{"num_hidden_layers": 15, "head_dim": 32, "bias": "none", "init": "trunc", "init_std_up": 0.0361, "optimizer": "muon_variant", "learning_rate": 0.0111, "max_grad_norm": 2.0, "schedule": "wsd", "decay_fraction": 0.78, "batch_tokens": 65536, "max_seq_len": 128}
MLP neurons of a small language model. Each row is named by its layer, matrix (up: input weights) and neuron, and shows model dimensions 48-175. Each number is 50 + 12 x the weight over its row's rms, rounded and kept within 0 to 99.
Before each neuron's rows, "fires after" lists the tokens most often just before its 100 highest values on Wikipedia text that the model never trained on.

fires after: "\n", "iv", "un", " s", " h", "ol"
L9.up278:59 48 41 61 62 87 50 50 45 48 60 32 44 66 39 17 52 29 55 47 31 51 61 45 78 43 60 49 66 62 29 50 51 60 48 61 63 44 42 42 33 38 32 49 39 57 49 47 51 51 28 40 43 39 39 62 31 37 47 64 47 37 34 64 57 72 39 64 58 55 47 55 50 61 54 56 63 58 53 55 49 51 53 23 56 42 47 34 65 37 22 45 49 47 39 64 26 37 28 45 43 45 54 47 56 62 43 78 47 43 58 60 71 41 59 35 68 47 58 41 73 46 62 60 63 61 65 49

fires after: " T", "t", "d", "n", " p"
L4.up416:30 31 38 67 59 52 33 54 53 60 69 58 53 38 38 42 57 71 48 51 31 66 36 45 57 51 43 34 40 48 38 30 49 60 36 74 32 48 33 56 46 67 49 35 37 31 68 29 50 51 41 38 32 42 54 23 71 54 21 68 54 48 34 44 54 44 44 55 56 47 49 69 66 54 44 46 37 58 45 19 36 30 31 65 48 41 81 53 43 44 59 48 44 36 67 52 43 49 58 68 73 46 43 62 42 62 32 59 48 55 42 50 52 57 63 20 59 47 42 55 33 54 40 46 45 45 62 50

fires after: "c", "r", "re", "ar", "g", "oc"
L5.up125:17 54 59 51 75 54 56 31 57 50 59 65 39 51 33 56 53 59 42 40 23 35 50 52 40 39 58 64 42 37 54 55 43 52 68 51 33 57 52 33 44 70 18 59 47 52 48 41 48 40 53 65 21 45 53 63 35 54 69 38 57 44 25 57 34 67 37 67 49 49 60 52 45 48 47 44 56 31 49 51 44 54 48 57 38 49 20 43 63 53 48 55 81 74 57 58 68 52 27 59 40 69 50 45 47 55 44 53 50 60 35 50 51 39 46 58 47 64 59 60 41 55 36 48 41 50 50 52

fires after: " d", "an", "n", "d", "in", " D"
L9.up159:52 60 44 45 34 61 65 66 52 48 69 57 61 48 28 54 61 48 38 59 36 48 53 47 54 62 39 62 43 32 43 33 36 73 53 47 36 67 44 75 40 50 51 29 51 42 20 30 58 59 42 50 49 36 50 03 47 46 26 75 55 23 49 41 41 38 37 64 59 46 44 61 48 55 47 51 46 55 79 45 40 48 50 36 37 54 43 41 69 47 46 45 63 43 65 39 45 27 53 60 55 64 59 44 29 59 27 56 48 39 34 46 54 47 42 35 38 41 55 62 59 32 59 47 39 39 41 62

fires after: " c", " f", "h", "et", " C", " H"
L8.up19:67 44 31 30 49 46 34 59 62 53 34 59 55 56 77 32 51 44 28 24 34 73 42 48 67 34 36 71 52 37 50 32 43 44 52 46 45 65 55 41 49 48 41 51 50 46 53 29 57 39 63 62 50 60 57 35 46 49 51 47 57 56 56 57 58 44 49 54 49 63 35 63 24 50 45 38 55 43 54 32 43 52 29 40 65 52 78 59 75 61 37 56 49 30 59 52 61 48 69 43 45 75 33 75 46 65 43 56 60 57 44 35 39 45 57 39 60 66 69 56 42 49 48 60 56 48 50 38

fires after: " the", "u", "m", "b", "th", "oc"
L11.up558:48 59 41 53 60 40 45 59 51 67 45 38 55 45 64 50 29 34 40 68 51 54 60 29 54 51 40 61 69 50 56 34 51 69 50 59 47 29 34 62 55 56 54 54 53 36 29 46 51 62 39 33 41 45 44 47 65 42 44 66 62 38 38 37 69 52 70 53 41 67 62 52 53 47 45 43 51 72 42 44 49 34 55 51 40 56 42 61 44 69 52 60 80 55 90 39 48 57 59 65 69 48 69 63 49 45 71 52 62 41 38 36 37 57 64 61 60 58 48 50 52 57 32 43 44 70 76 41

fires after: " ", "t", " f", " con", "e", " p"
L4.up204:41 64 36 54 31 48 50 62 50 61 54 48 50 53 48 31 70 38 69 55 26 62 45 58 33 44 37 52 50 45 49 30 40 40 51 49 80 40 39 42 40 55 63 48 64 55 44 59 46 43 62 47 46 45 45 43 28 54 46 33 53 58 22 38 56 60 48 47 40 43 39 59 41 32 47 44 43 72 56 29 61 27 37 60 82 42 52 57 35 54 53 64 62 65 47 53 34 46 29 45 75 53 60 58 52 54 61 46 60 30 45 35 50 39 63 38 58 46 54 47 21 51 33 40 67 47 51 61

fires after: " I", " p", "om", " l", " \"", " com"
L7.up297:41 62 42 49 47 40 55 65 48 44 44 41 42 59 56 35 31 33 41 77 69 64 58 19 49 53 68 62 46 38 61 43 66 40 64 43 38 49 40 69 60 35 47 59 64 54 61 51 51 44 52 57 63 28 54 59 47 40 45 63 59 48 43 41 51 65 51 53 60 55 33 50 71 68 36 51 60 40 39 61 50 62 58 64 65 37 64 87 51 36 53 60 70 63 51 40 38 77 54 60 66 25 50 48 59 62 45 44 69 38 31 38 45 32 52 73 43 53 42 53 44 45 32 35 55 52 60 36

fires after: " T", " (", "T", " b", "-", " g"
L3.up658:60 42 55 38 47 53 61 41 61 48 41 21 24 70 41 50 61 61 54 45 49 55 49 47 57 33 59 66 60 42 46 41 44 26 61 55 76 49 53 61 65 51 52 48 40 51 53 36 40 19 40 39 34 46 54 43 44 48 28 50 53 67 26 56 49 38 52 62 63 51 56 51 53 73 54 70 56 49 57 31 38 35 49 59 45 26 55 51 57 43 37 53 51 57 71 60 83 53 38 38 59 35 56 53 52 75 46 57 52 68 47 27 47 59 61 75 55 36 53 43 61 35 33 59 71 53 43 35

fires after: " t", "iv", "r", "qu", "i", "em"
L11.up753:51 48 38 45 41 70 44 45 49 32 47 57 46 55 64 47 50 31 57 60 80 56 49 64 40 60 51 47 45 52 39 53 51 46 55 52 52 37 46 49 77 33 49 75 31 63 42 39 46 50 34 49 42 23 44 50 66 59 43 59 60 76 39 71 55 28 59 55 48 57 62 49 56 55 49 57 54 44 41 36 59 42 55 49 53 34 49 34 61 58 61 66 53 59 68 57 58 29 28 73 54 54 43 49 37 43 70 49 57 73 45 15 66 57 42 44 37 60 43 67 54 42 47 55 34 28 59 45

fires after: " E", "m", " I", "y", " A", "an"
L4.up674:46 49 53 37 51 35 55 41 56 43 24 45 46 60 61 50 58 47 48 57 42 66 43 88 58 46 59 58 77 29 34 54 42 31 49 37 62 60 37 51 66 62 47 53 61 63 42 36 63 66 63 43 59 62 52 53 54 42 57 42 61 66 28 66 44 46 61 47 21 33 60 36 44 41 44 46 52 51 46 64 47 70 49 61 58 37 29 48 53 72 74 53 46 37 57 49 57 35 46 44 31 44 66 53 48 43 64 53 48 55 61 54 45 46 58 42 27 62 65 51 66 53 67 54 52 47 39 62

fires after: " the", " th", "ver", "e", "t", "v"
L8.up304:17 25 43 39 46 60 36 57 35 66 50 51 53 57 58 71 35 55 29 38 51 36 52 67 33 58 51 59 55 38 52 72 51 59 65 55 33 53 53 58 49 64 51 51 33 62 30 71 64 59 48 41 43 61 47 69 50 68 48 30 95 36 63 40 45 64 87 60 49 58 48 50 45 70 48 62 45 49 46 42 70 40 57 43 58 47 59 60 73 31 50 69 53 72 47 46 60 52 51 57 61 51 22 53 53 58 59 64 53 28 66 47 44 59 38 53 42 61 28 47 50 55 34 48 53 46 48 36

fires after: "f", "i", " S", "n", "nd", "ow"
L8.up385:56 30 56 66 42 24 31 37 40 38 47 45 36 38 57 45 41 48 32 57 55 52 66 32 51 41 40 54 54 73 30 44 46 50 32 49 55 82 51 52 63 40 40 64 65 55 38 45 35 52 50 62 40 41 66 54 45 73 48 65 57 40 44 53 67 52 53 57 54 40 39 54 35 65 56 40 43 51 81 44 48 54 58 28 63 50 60 61 45 53 32 48 40 63 56 73 33 52 38 46 55 34 47 53 46 52 53 55 52 55 49 50 46 38 44 49 45 36 52 60 62 36 42 36 33 21 49 64

fires after: " S", " s", "in", "en", "ir", "ac"
L7.up632:52 53 65 45 64 53 52 48 56 59 49 46 63 49 68 61 55 59 33 68 44 59 30 59 58 39 53 55 45 44 49 44 28 36 56 74 27 46 56 70 53 43 27 53 34 41 54 50 46 46 48 72 42 43 39 57 48 52 56 44 58 28 44 51 51 38 54 67 56 54 61 42 55 51 48 43 38 55 52 65 63 44 40 58 31 66 64 59 48 21 61 53 50 33 45 58 53 44 30 47 32 48 29 41 55 49 63 34 65 62 52 52 57 51 32 36 39 43 67 31 68 69 40 55 49 39 53 29

fires after: "20", "w", "ary", "ember", "r", "ut"
L8.up112:27 45 57 46 35 57 49 39 39 61 53 51 29 63 43 30 57 29 36 47 45 51 57 60 28 41 50 39 23 44 42 55 30 63 56 56 39 64 51 58 46 56 62 55 46 48 69 64 54 38 54 66 46 70 60 41 62 36 26 50 40 13 42 43 61 44 27 53 38 73 45 63 40 38 52 49 46 42 28 59 40 42 56 30 51 53 43 50 56 43 43 50 60 61 33 42 24 40 60 37 40 54 57 52 53 33 64 50 48 49 60 53 51 60 57 70 64 48 72 53 54 51 51 44 46 48 38 53

fires after: "en", "r", "om", "am", "el", "on"
L7.up163:59 48 37 49 46 64 39 53 50 56 56 68 32 35 53 40 55 39 39 65 55 46 65 43 39 47 23 38 49 34 51 73 66 40 73 57 43 52 50 62 62 57 53 21 55 56 51 43 53 42 46 47 32 79 48 50 57 51 32 52 45 59 39 47 70 59 33 30 27 53 53 33 73 36 28 38 55 33 53 45 28 61 59 41 50 65 59 48 39 65 63 46 57 66 42 59 56 53 41 54 42 54 32 52 50 60 54 62 68 47 36 42 45 46 49 38 42 56 50 57 59 68 49 56 62 70 41 38

fires after: " th", " w", "u", "i", "em"
L11.up736:33 58 18 46 57 37 48 67 67 52 38 66 37 38 55 66 44 23 55 56 64 59 49 45 53 52 50 59 69 50 45 64 70 41 44 47 63 47 69 50 57 59 40 25 69 52 44 53 37 45 49 58 52 36 54 43 56 38 70 39 44 34 54 74 55 77 51 65 39 48 54 47 46 51 33 58 59 60 49 42 50 64 31 37 49 32 41 34 94 48 62 53 39 51 52 61 59 40 44 65 45 69 41 43 56 32 36 53 62 69 48 33 56 74 52 54 42 44 40 73 49 37 49 61 27 29 37 51

fires after: "ist", "ec", " C", " c", "ap"
L5.up220:58 31 42 46 43 45 48 67 46 63 40 56 51 63 64 34 31 67 37 43 55 46 60 46 56 63 64 37 62 39 40 30 44 39 40 66 57 61 69 33 56 70 44 70 43 51 74 53 54 51 50 56 42 64 46 46 39 44 40 36 49 56 33 61 56 43 30 43 29 50 70 57 49 65 52 46 39 44 60 19 40 52 38 50 57 45 60 56 47 47 49 47 35 50 51 39 46 57 60 49 73 67 26 61 40 73 53 27 51 64 48 51 33 25 27 47 52 85 44 69 29 11 43 46 62 55 60 41

fires after: "e", " P", " p", " de", "i", "a"
L4.up757:43 44 50 46 66 44 53 46 17 51 49 54 62 33 32 40 52 49 65 63 49 54 41 54 54 45 46 64 39 46 73 54 50 63 56 74 67 44 60 24 45 55 48 42 59 67 24 72 56 43 38 46 41 30 51 32 56 56 37 49 55 63 52 60 50 67 36 55 36 46 52 58 24 39 57 49 57 66 62 56 56 52 28 60 45 76 43 75 29 28 41 61 53 60 33 51 54 68 43 34 67 57 55 45 47 57 46 41 76 59 48 43 56 50 56 33 42 47 40 41 51 39 59 50 54 52 38 65

fires after: "i", "e", "t", "ri", "v", "ig"
L8.up675:46 33 54 49 64 55 60 54 40 75 43 49 34 52 42 49 39 49 30 51 52 50 38 62 49 45 43 44 44 51 48 53 45 37 53 73 47 52 61 54 57 75 72 54 54 46 57 39 60 31 44 44 44 46 66 39 71 64 68 45 77 50 47 50 35 50 62 45 44 41 63 67 36 66 40 35 51 54 46 42 74 49 47 34 46 48 71 57 72 48 59 60 50 59 67 35 41 77 46 70 45 60 53 47 72 58 40 63 64 37 41 52 54 44 30 41 53 65 48 57 57 61 67 60 36 49 36 24

fires after: "en", "un", "p", "an", "s"
L8.up141:39 46 75 73 55 31 48 65 63 52 67 33 52 59 60 51 62 50 41 52 39 28 59 65 64 57 55 39 38 34 55 44 59 25 55 72 48 38 55 59 53 52 60 40 54 41 49 45 52 44 45 62 33 41 64 28 49 51 45 57 45 19 46 49 53 47 50 61 37 47 55 63 70 45 70 32 37 30 45 58 45 58 41 42 34 59 45 08 78 60 64 55 35 67 53 39 61 46 45 36 53 46 70 26 54 40 48 39 38 52 47 40 54 61 29 49 63 45 54 61 47 69 29 69 45 44 49 48

fires after: " K", "en", "o", " A", " R", " r"
L8.up152:56 59 62 52 56 37 58 46 60 32 59 43 62 72 45 42 59 68 63 46 81 50 55 58 35 60 55 41 26 53 71 50 53 24 67 38 72 39 35 27 52 58 53 29 48 46 35 50 41 43 65 56 31 71 38 71 49 62 57 69 50 30 12 64 66 51 34 32 68 45 53 34 50 42 69 34 63 48 50 58 50 48 60 31 36 54 51 52 57 65 58 59 69 47 57 43 67 45 53 40 49 50 49 58 42 50 35 52 43 56 43 57 51 56 74 24 42 63 58 60 61 44 33 55 51 58 61 46

fires after: "b", " b", "E", " B", " g", " c"
L3.up719:46 55 53 43 43 39 42 37 56 14 49 27 39 51 36 46 47 69 51 43 29 62 83 41 41 40 44 50 43 27 53 35 31 49 52 47 42 46 35 47 54 70 68 71 44 77 65 44 38 17 51 39 31 62 53 65 46 67 36 50 44 62 64 78 53 51 49 41 66 48 67 33 48 47 60 26 50 51 63 48 42 51 47 31 46 57 29 57 64 53 33 47 31 62 49 49 63 58 42 53 43 69 55 80 61 55 29 57 42 57 44 46 38 43 43 46 31 46 54 43 66 55 37 58 48 70 52 26

fires after: " o", " b", "ir", " s", "or", "in"
L9.up410:25 33 52 50 59 53 59 51 48 39 60 47 69 50 55 57 49 64 57 51 48 61 49 52 49 42 44 39 39 48 35 78 55 28 41 52 58 40 53 55 57 11 45 39 61 46 38 56 48 52 59 63 50 43 67 48 30 52 51 62 37 59 63 77 42 52 39 50 32 69 29 50 55 48 41 64 44 45 39 68 55 46 50 52 35 86 49 30 60 52 52 35 28 49 80 45 42 32 30 52 55 59 35 47 45 58 48 42 47 56 28 53 40 60 31 57 38 48 70 30 65 48 54 66 68 45 52 27

fires after: " re", " a", "un", "u", "s", " "
L8.up172:41 44 41 61 61 47 62 60 54 62 40 46 65 63 68 39 62 44 56 42 55 61 49 39 55 72 50 57 40 34 55 55 59 31 65 62 62 29 51 51 29 63 36 46 55 38 65 41 21 49 50 55 47 29 49 43 46 26 29 53 67 59 51 40 47 73 57 49 62 55 52 60 47 61 61 52 42 20 46 58 54 45 39 56 33 31 54 52 36 65 57 83 49 61 60 45 26 51 51 28 53 56 49 32 39 58 52 56 43 44 53 31 63 62 41 58 66 41 57 50 47 77 27 41 69 56 55 39

fires after: ",", "p", " a"
L12.up250:50 23 57 36 59 52 58 54 75 66 65 59 44 42 68 50 47 51 34 49 48 50 46 41 25 46 56 76 57 31 50 49 53 53 46 68 38 56 66 58 67 67 60 29 36 50 37 54 51 46 71 32 47 52 44 45 56 60 33 53 48 36 43 66 49 62 50 52 56 35 52 32 69 64 54 51 44 62 36 82 55 32 78 36 55 43 54 57 54 44 48 55 66 37 51 38 45 37 49 38 49 40 54 65 46 62 56 39 43 44 46 19 46 68 71 58 39 49 42 51 59 54 54 67 45 42 78 57

fires after: "ov", "v", "r", "en", "ol"
L4.up307:48 48 72 61 23 62 69 48 44 49 62 64 39 59 29 46 62 50 42 48 43 53 54 53 40 32 36 38 33 63 43 53 69 28 45 43 64 37 72 48 72 61 40 40 52 51 39 49 50 46 57 30 51 83 59 35 71 53 33 53 38 56 42 21 58 42 42 40 36 50 28 47 53 39 18 40 42 52 55 63 46 76 49 61 47 50 45 42 67 43 47 49 51 43 54 60 36 49 55 59 34 43 39 42 50 28 42 66 71 36 62 58 58 45 51 52 44 66 41 49 50 56 43 70 60 54 50 34

fires after: "t", "w", "ter", "e", " to", "ow"
L3.up483:59 53 64 58 61 53 56 51 69 55 61 52 55 65 48 51 59 46 47 54 65 54 52 40 42 35 45 55 43 52 53 58 57 33 38 38 42 40 73 53 45 57 75 44 62 58 68 55 54 34 56 49 57 38 55 68 43 43 48 64 60 54 52 22 48 37 54 57 55 65 32 33 64 32 57 31 50 72 50 32 57 43 41 64 61 57 77 66 47 46 32 51 73 55 47 36 47 37 59 48 65 81 44 57 40 59 50 47 54 71 75 43 38 35 50 18 43 53 29 48 40 41 35 34 62 36 67 36

fires after: "le", "g", "al", "he", "re", "v"
L3.up64:32 83 63 45 49 56 67 43 43 52 56 57 56 60 49 36 52 47 54 28 39 53 44 53 45 50 51 41 49 39 55 61 39 68 60 37 68 55 56 61 35 69 58 36 69 72 30 51 51 51 47 52 57 46 38 59 49 43 53 45 60 43 18 74 68 57 38 52 41 48 38 62 54 53 60 70 57 35 44 44 70 60 41 40 35 38 49 54 42 75 44 44 55 74 57 40 53 44 49 43 49 60 62 42 33 63 56 62 43 64 39 42 56 47 34 51 23 43 52 53 59 49 50 34 46 66 46 59

fires after: "om", "ich", "im", "h", "am", " K"
L5.up223:53 62 58 47 52 48 49 51 45 59 51 64 38 28 59 50 41 54 54 54 44 48 44 38 41 46 52 52 69 52 42 53 46 60 44 49 43 36 60 53 44 35 21 47 76 53 46 59 61 42 63 33 45 57 62 58 55 58 48 53 34 59 57 21 42 47 43 50 42 42 28 61 45 50 48 41 50 57 44 59 72 71 73 26 44 49 59 62 43 64 56 28 51 70 71 67 36 62 69 60 60 60 29 52 35 44 58 80 38 45 32 47 24 29 49 47 47 58 47 54 52 28 63 40 63 39 64 41

fires after: "d", " d", "ap", "ub", "ar", "ad"
L4.up141:40 77 48 33 24 67 50 39 30 46 57 46 38 48 51 37 71 24 59 46 37 49 68 38 41 54 35 70 49 33 56 35 54 73 50 48 31 42 42 75 59 38 50 42 45 57 54 64 60 54 29 43 69 40 53 56 58 57 53 43 46 54 72 37 52 38 42 36 52 51 22 40 50 67 60 35 39 52 71 45 60 38 51 47 42 41 45 56 50 47 44 42 53 60 58 35 54 66 52 55 50 52 40 52 41 38 50 58 63 40 33 48 41 48 59 27 55 39 55 70 46 61 59 55 44 58 51 69

fires after: "or", " p", "l", "r", "ish", "om"
L4.up684:43 43 33 47 38 38 83 65 36 53 44 50 62 41 31 66 83 34 35 49 35 60 48 50 58 33 89 47 45 77 43 40 71 55 15 60 46 41 63 41 58 48 18 44 43 50 44 48 62 55 45 37 48 41 47 48 70 39 46 63 52 44 52 55 35 46 55 64 59 46 48 59 56 55 51 33 58 47 39 59 41 34 52 48 35 37 41 64 35 54 60 47 29 42 43 35 59 63 45 47 66 59 39 61 60 57 60 78 68 48 40 56 52 53 45 56 53 53 37 55 49 50 47 60 44 62 45 53

fires after: " a", "p", " the", "th", " on", "ing"
L12.up575:33 52 49 48 57 35 45 48 42 41 46 65 56 42 40 42 38 57 31 68 42 56 68 52 41 43 64 63 49 52 33 34 49 58 68 55 53 42 48 31 67 63 39 58 50 38 42 40 40 66 63 52 35 54 56 30 75 45 30 61 67 42 51 48 68 84 60 66 45 41 55 50 45 40 72 26 48 46 36 55 67 56 47 54 50 50 43 57 52 42 56 63 46 48 42 31 44 59 41 53 64 33 67 48 42 61 55 32 58 55 60 24 51 64 66 50 50 46 67 55 47 39 46 45 55 25 63 50

fires after: " f", " C", "g", " c", " F", "f"
L3.up671:43 51 53 77 49 40 47 50 40 30 51 37 53 45 46 35 44 54 61 21 65 34 29 70 50 31 58 50 64 28 52 29 44 43 23 42 47 42 39 49 52 56 51 62 47 38 50 45 53 46 54 30 44 54 34 48 53 50 43 49 44 61 54 45 53 41 29 35 37 47 67 56 25 40 37 47 35 45 52 65 37 56 46 43 64 31 32 52 59 51 30 28 63 48 44 55 56 56 65 34 44 64 66 45 63 74 63 51 68 31 73 56 48 50 46 48 55 66 39 46 50 48 47 63 49 46 45 57

fires after: " T", "in", "t", " t", "e", "d"
L7.up564:47 68 60 53 64 52 45 58 46 40 59 50 62 59 51 67 60 49 45 73 48 74 52 39 54 52 51 48 63 58 28 44 36 58 56 49 56 59 79 55 37 48 68 43 35 70 36 45 58 38 37 54 43 37 36 53 53 33 38 73 75 49 44 40 23 27 60 68 60 53 46 43 41 42 56 48 55 54 54 43 49 59 05 23 61 51 51 65 57 37 59 47 46 36 54 38 64 55 64 55 53 53 49 47 64 47 48 41 66 56 25 39 35 49 45 27 54 50 48 42 56 54 53 40 31 49 39 28

fires after: "ill", "n", "un", "ions", "an", "ar"
L8.up281:25 53 52 62 58 60 56 60 47 41 59 45 54 54 46 51 47 44 46 58 35 33 53 57 61 52 27 49 26 22 43 54 69 50 35 53 39 39 58 61 51 49 48 62 42 71 42 63 22 41 20 54 57 36 53 07 47 36 53 66 35 51 50 54 57 69 59 52 40 28 68 53 70 44 52 52 70 48 64 45 54 69 29 35 59 53 52 29 42 65 56 48 47 43 51 30 40 53 63 48 46 58 43 40 68 45 69 31 53 51 58 41 62 72 46 61 39 59 33 57 45 44 58 52 43 69 50 54

fires after: "r", "t", "ew", "n", "un", "ab"
L7.up552:51 38 52 55 69 55 31 58 76 50 66 57 46 26 53 38 45 62 38 58 49 40 62 58 59 43 26 52 51 24 69 64 64 60 50 47 46 48 54 37 70 62 42 55 31 50 62 63 51 58 51 55 49 45 60 57 65 53 43 72 44 56 29 64 68 53 51 54 59 67 67 44 46 74 42 27 37 48 41 33 53 54 37 48 52 24 54 45 66 53 57 45 56 38 60 31 63 41 62 43 57 56 49 34 55 53 33 48 55 79 54 47 68 56 49 27 39 42 56 71 63 48 77 35 30 46 64 56

fires after: " F", " I", "I"
L3.up117:53 49 62 43 34 51 46 46 64 42 45 30 58 64 58 56 49 51 46 31 57 60 27 50 50 40 47 52 74 28 46 46 59 39 55 64 72 22 43 57 47 71 53 61 45 51 57 48 59 58 56 40 41 58 26 36 53 53 29 43 71 55 73 60 64 37 52 43 41 49 61 50 34 58 41 41 49 55 40 74 35 55 57 51 65 61 52 66 51 54 49 63 47 34 44 45 45 34 36 51 43 75 42 46 53 47 38 55 59 44 74 45 49 34 53 38 48 76 63 48 43 34 58 36 60 44 65 67

fires after: " s", "en", " o", " S", "an", "g"
L5.up686:63 31 41 49 58 62 63 50 39 19 46 47 70 43 70 56 59 63 45 43 69 66 39 55 53 40 54 39 37 44 24 54 48 54 44 50 46 52 75 31 31 64 55 58 38 51 37 43 54 46 49 63 26 36 51 75 23 39 38 52 67 34 54 52 63 49 51 62 35 55 45 42 47 63 79 33 37 63 47 48 29 51 56 40 28 60 43 33 64 52 48 40 41 55 73 59 47 46 36 48 54 56 54 51 27 53 38 47 25 35 44 50 51 55 59 45 52 58 58 47 76 60 53 50 48 44 40 58

fires after: "g", "ap", "r", "c", "ry", "ate"
L7.up94:56 55 34 29 68 46 60 62 60 56 83 54 43 48 30 31 53 64 62 55 64 31 49 57 55 54 64 45 53 44 57 62 42 44 49 44 42 58 46 20 48 62 39 31 49 66 52 55 50 78 40 55 46 54 48 40 51 38 62 40 50 65 49 39 45 49 16 45 41 57 35 60 46 47 38 43 53 75 53 28 58 35 49 40 47 45 59 59 51 38 60 52 66 62 65 42 74 31 21 51 42 67 48 38 49 44 34 53 51 46 48 64 58 53 31 59 44 68 50 80 51 58 44 39 61 52 65 63

fires after: " ", "ember", "ary", " on", "n", "ber"
L11.up309:48 55 60 29 33 50 48 42 46 46 63 45 48 55 57 35 62 47 44 81 52 61 25 66 38 48 30 35 48 18 50 51 48 64 43 54 39 60 51 62 44 51 57 59 51 50 64 57 48 51 47 60 57 64 42 52 34 26 24 56 41 56 41 30 44 37 42 65 28 56 36 54 39 52 46 55 60 55 34 37 46 54 67 26 39 46 42 37 35 46 56 46 47 51 37 75 31 29 36 43 39 59 46 42 47 46 54 37 53 43 55 43 55 39 45 43 33 44 46 47 40 54 44 53 49 44 73 53

fires after: " f", " s", " c", " F", " ", " C"
L4.up418:73 49 41 51 40 44 40 41 47 47 47 26 29 41 68 37 62 46 69 57 62 62 48 67 60 30 49 63 54 45 52 40 52 30 30 47 60 47 30 27 16 50 55 48 46 71 55 45 51 60 50 61 40 51 44 48 45 53 47 58 59 45 75 54 69 54 51 34 58 65 39 41 30 61 53 47 49 36 45 61 43 40 38 45 59 25 29 38 63 42 41 50 48 40 62 49 59 44 49 40 41 43 29 65 31 54 64 40 75 44 46 31 59 41 52 42 49 71 56 40 53 62 53 45 56 58 47 41

fires after: " com", "om", " Al"
L3.up1:62 23 34 56 34 29 53 62 51 56 25 52 55 56 39 48 56 50 38 60 33 49 34 74 35 44 44 74 47 67 43 46 59 55 45 78 30 57 53 53 44 34 37 67 75 64 54 62 49 45 57 40 60 52 57 36 78 31 46 64 48 40 42 52 41 60 33 65 52 63 36 40 30 57 41 26 47 50 38 62 60 43 47 27 32 60 61 47 40 60 44 36 56 48 60 27 61 42 53 61 55 42 54 50 53 51 29 50 38 41 45 57 44 51 56 77 49 33 53 69 55 47 49 46 47 37 47 58

fires after: " in", " d", "ld", "w", "ad", "ow"
L7.up184:55 37 46 45 71 38 46 41 33 39 27 59 59 55 45 39 39 34 65 59 51 57 72 43 48 59 53 54 37 51 26 64 72 46 57 46 52 29 47 48 64 46 55 56 39 53 52 71 37 38 55 59 65 34 52 43 56 31 64 56 64 49 70 72 42 62 63 55 51 37 28 51 55 66 45 35 48 76 27 33 67 65 63 47 69 32 51 50 55 54 52 55 39 68 45 32 49 41 40 61 58 42 35 53 40 65 35 65 66 41 40 46 46 42 45 62 42 71 57 50 55 32 51 46 49 35 17 38

fires after: " J", "j", " K", "ay", "re", "o"
L5.up246:40 45 74 42 83 57 70 59 50 38 58 42 44 38 38 32 63 64 65 44 68 51 59 91 54 41 36 64 34 48 49 35 50 31 40 46 40 42 35 42 39 29 50 50 66 58 49 49 47 61 59 48 47 42 34 54 55 54 54 45 69 31 10 42 30 50 31 41 51 36 35 51 57 45 49 47 60 63 57 41 50 54 56 71 50 51 55 47 47 60 39 44 47 46 46 44 51 30 55 52 58 52 45 65 60 37 41 51 51 32 49 75 56 43 45 39 61 61 57 52 41 67 26 41 73 74 64 49

fires after: "i", " S", "re", "t", "ac", "er"
L5.up541:49 52 50 69 71 61 43 40 58 46 34 72 44 43 39 57 39 53 18 25 50 53 49 61 41 45 41 48 51 56 43 51 41 49 43 57 43 51 40 44 29 48 42 63 52 54 43 56 37 61 58 47 58 22 52 59 34 61 46 59 74 54 32 42 51 50 56 72 40 53 20 47 49 66 42 65 48 57 43 49 75 35 47 32 58 45 58 49 53 42 17 70 50 66 60 60 72 44 48 54 43 46 53 41 55 28 85 31 57 40 36 34 44 33 36 46 66 58 49 51 62 48 50 59 41 45 49 67

fires after: " F", "e", " E", " I", " e", " f"
L7.up87:59 42 51 64 66 63 59 49 62 51 56 55 45 65 61 53 73 65 58 60 63 63 38 62 60 36 40 53 44 54 50 27 65 40 60 47 75 43 43 52 47 35 47 42 48 55 54 46 56 59 68 20 45 67 32 64 48 49 11 34 50 48 56 52 47 58 34 82 59 26 42 42 40 63 53 59 50 47 49 58 47 36 46 67 51 69 42 77 60 46 52 37 56 62 37 34 59 44 42 71 35 49 52 47 46 46 45 45 52 45 65 44 32 59 59 48 84 72 58 48 40 42 61 68 76 35 66 76